Weights of a small transformer language model: width 384.
MLP neurons of a small language model. Each row is named by its layer, matrix (down: output weights) and neuron, and shows model dimensions 0-127. Each number is 500 + 50 x the weight over its row's rms, rounded and kept within 0 to 999. Numbers have three digits each. A neuron's up and down rows have the sign that makes its largest values positive.
A block is one neuron, or neurons of one layer that tend to fire together. After each block is what it responds to, as a language model described it from the Wikipedia text at the highest values.

L16.down49:490500627509468455498550537507519478504539482499488589524450566484463482421530492382555459480641577401539413423396492516494529486513485498493545495590507405535449504502556546445407460480522510502486501500444437480559543517446616525440563425478465510496504478576492554588519536506528492440489521588434427589557537537523519542453496498553380509483529580491495491560494493463548587565515
L16.down177:581488579493526535485567549518626527483515548472461547570493472523491507516475554520517479548500501454523481469505403523539598551514490533624513487465551482470561488585500462459398495584480492451424509505505424465588497539504515469497496528462558475535565501466512454495507471480489598407477563472472506467440536576504529585489611461563501513447426560469541574494404449433520568533458
L16.down388:558452585452436508559526413470473525441472491531504475503419345461517496504483556528508530440465505447616520506476389507479547406545502518589452494479489487535533499492547508459439552438435484556493551453531514460477557380540500491481550502578532505529447511507507542481472549545515548506482483540472545525499573547493438473477465518548395456525555485436451472523498512551578628558551
L16.down938:531518429470466501442531571386538531405505460447599456540525532504552465552550468440525535553472536518519555479561455549426529418534525540528519535483315511497571506480553530470627477424558531463459504497535471477448419485543453525580479489462502489410518485502491550517473456494447422562518535521521471474439436450502519530499512520485530524513571487440532362541530472523496538497542
Description: Opening pieces of words split into several tokens, mostly al- and pur- (along, also, altered, purposes), plus others like minor-ity, re-ven-ge.

L16.down212:525509526414536441535530490566473458461540508425530491497494456501410416485502482438511453509564503571514460583507513520459495543540470544620478477541467544494478536518538466410524481475511472507421457468566514515566537492513523461457549473568465537481525560483530561550503474498532503418539545532545473526563420508422497533467438582446491498542472550571481553464513486502516479448381
L16.down588:547549514461522459508476543573487561518466522515481397406530578501495467513461463490575411485464607499443424447509524559492495529455461451516556401464580526475475494562521508474488469584494517532558473408621448453495524472520535541555439575494470460526517485441511545526582478442540491460456516497398412460552520486472464502473477483443542538518433557395494536525481488440490432483585
L16.down736:452403463476492385456450470486445534547557471444470507496588561556522539545531544489470459462367563544436620510518544460554563554485539571562483481465561444622464506474418554538507568530476475515595464524578485435452525499504471454557502576602432455499588517530538500612502508448505511534479514445489465496468491538458440504576493570484503445445472472378525532530498503492536467468492
L16.down814:629467524529435507570487582442569454535525521448494451520561516435442527520515483486539485471466474443533573487446379517486491574444436452459515578493469592551505445465528509520593451502520488567488517506524460479515504512493523537569459423484563501413395522506418570469427620605486487556514509484456494496542549563529621438427520525560518522488484505399495519530491471546513461416460
Description: Word pieces inside multiword proper names and titles of works, awards, organizations, such as Best, Historical, Mutant, People's.

L7.down127:457443497496468447444528487482548520449460517471602481525453449538411494519602485429524453493504484534484544552602521473479435433517506559583518543474545489547542550476421574494470537489551493413568545499514567496474634486530493497511502580534421504522499461612474382474567464517542478460484496455436571440597550472442496567464449531459557557447603482521463441473563563395551566451501
Description: Tokens in the middle of multi-word names and titles: linking prepositions (Society for, Court for), title-opening words (After, On), and word-completing pieces (Galax-y, Fries-land).

L12.down191:556463574538445503478521637549485524548554426513444463618517547480421491536480463583461483497605466524432513557528540592569502643566531430394543537483468489488523495466475471519436504524421381417450493606492436568591514499438485448407515471474526511561384478567470493539540414454449507504445588413487555508505538528488500577539538512481531491487470462542511426509531568474483435540488
L12.down586:551456495517463437510559529492510529448579475482513505546451519448486501446389565500483512500512491487500472514568539418495595383442485512401551500513510559529543557433471446485558599540502567481451441556411539531468495462532459476454478504418525496477522529512515493414433544620494559580510457483475553509539506511466459607536463507494516450497546571534575395475488508459483389526561
L12.down748:472502558427536492550451499527561539568545540590537526495484539467529523567550453569471510433511468467481498501471516579489506435570569433477453506468549443491525406492510491497509513467458383486549529544448368465479546499537514563599496502493523478495449521514508466587516486509461601517517518410467487469463496443615477487564367497490518509523440602560517449519559556519499572405497
L12.down1005:532511481556494569496506527399460537487439546420420533491581477420553535567436531621460446555500506486560585543526496522498510510514530490482576454481395523515514465521478522520531593506539474605549584478483481493410582439518502520480541563489496544477523468433499458513456530514567563510406486483499521494479512459502385503442523492487546487480488552511441550497463506448499473492609
Description: Fires on the syllable al/Al at the start of words and names (Almodóvar, Alcatraz, alternate, altered); weaker on "under" and El.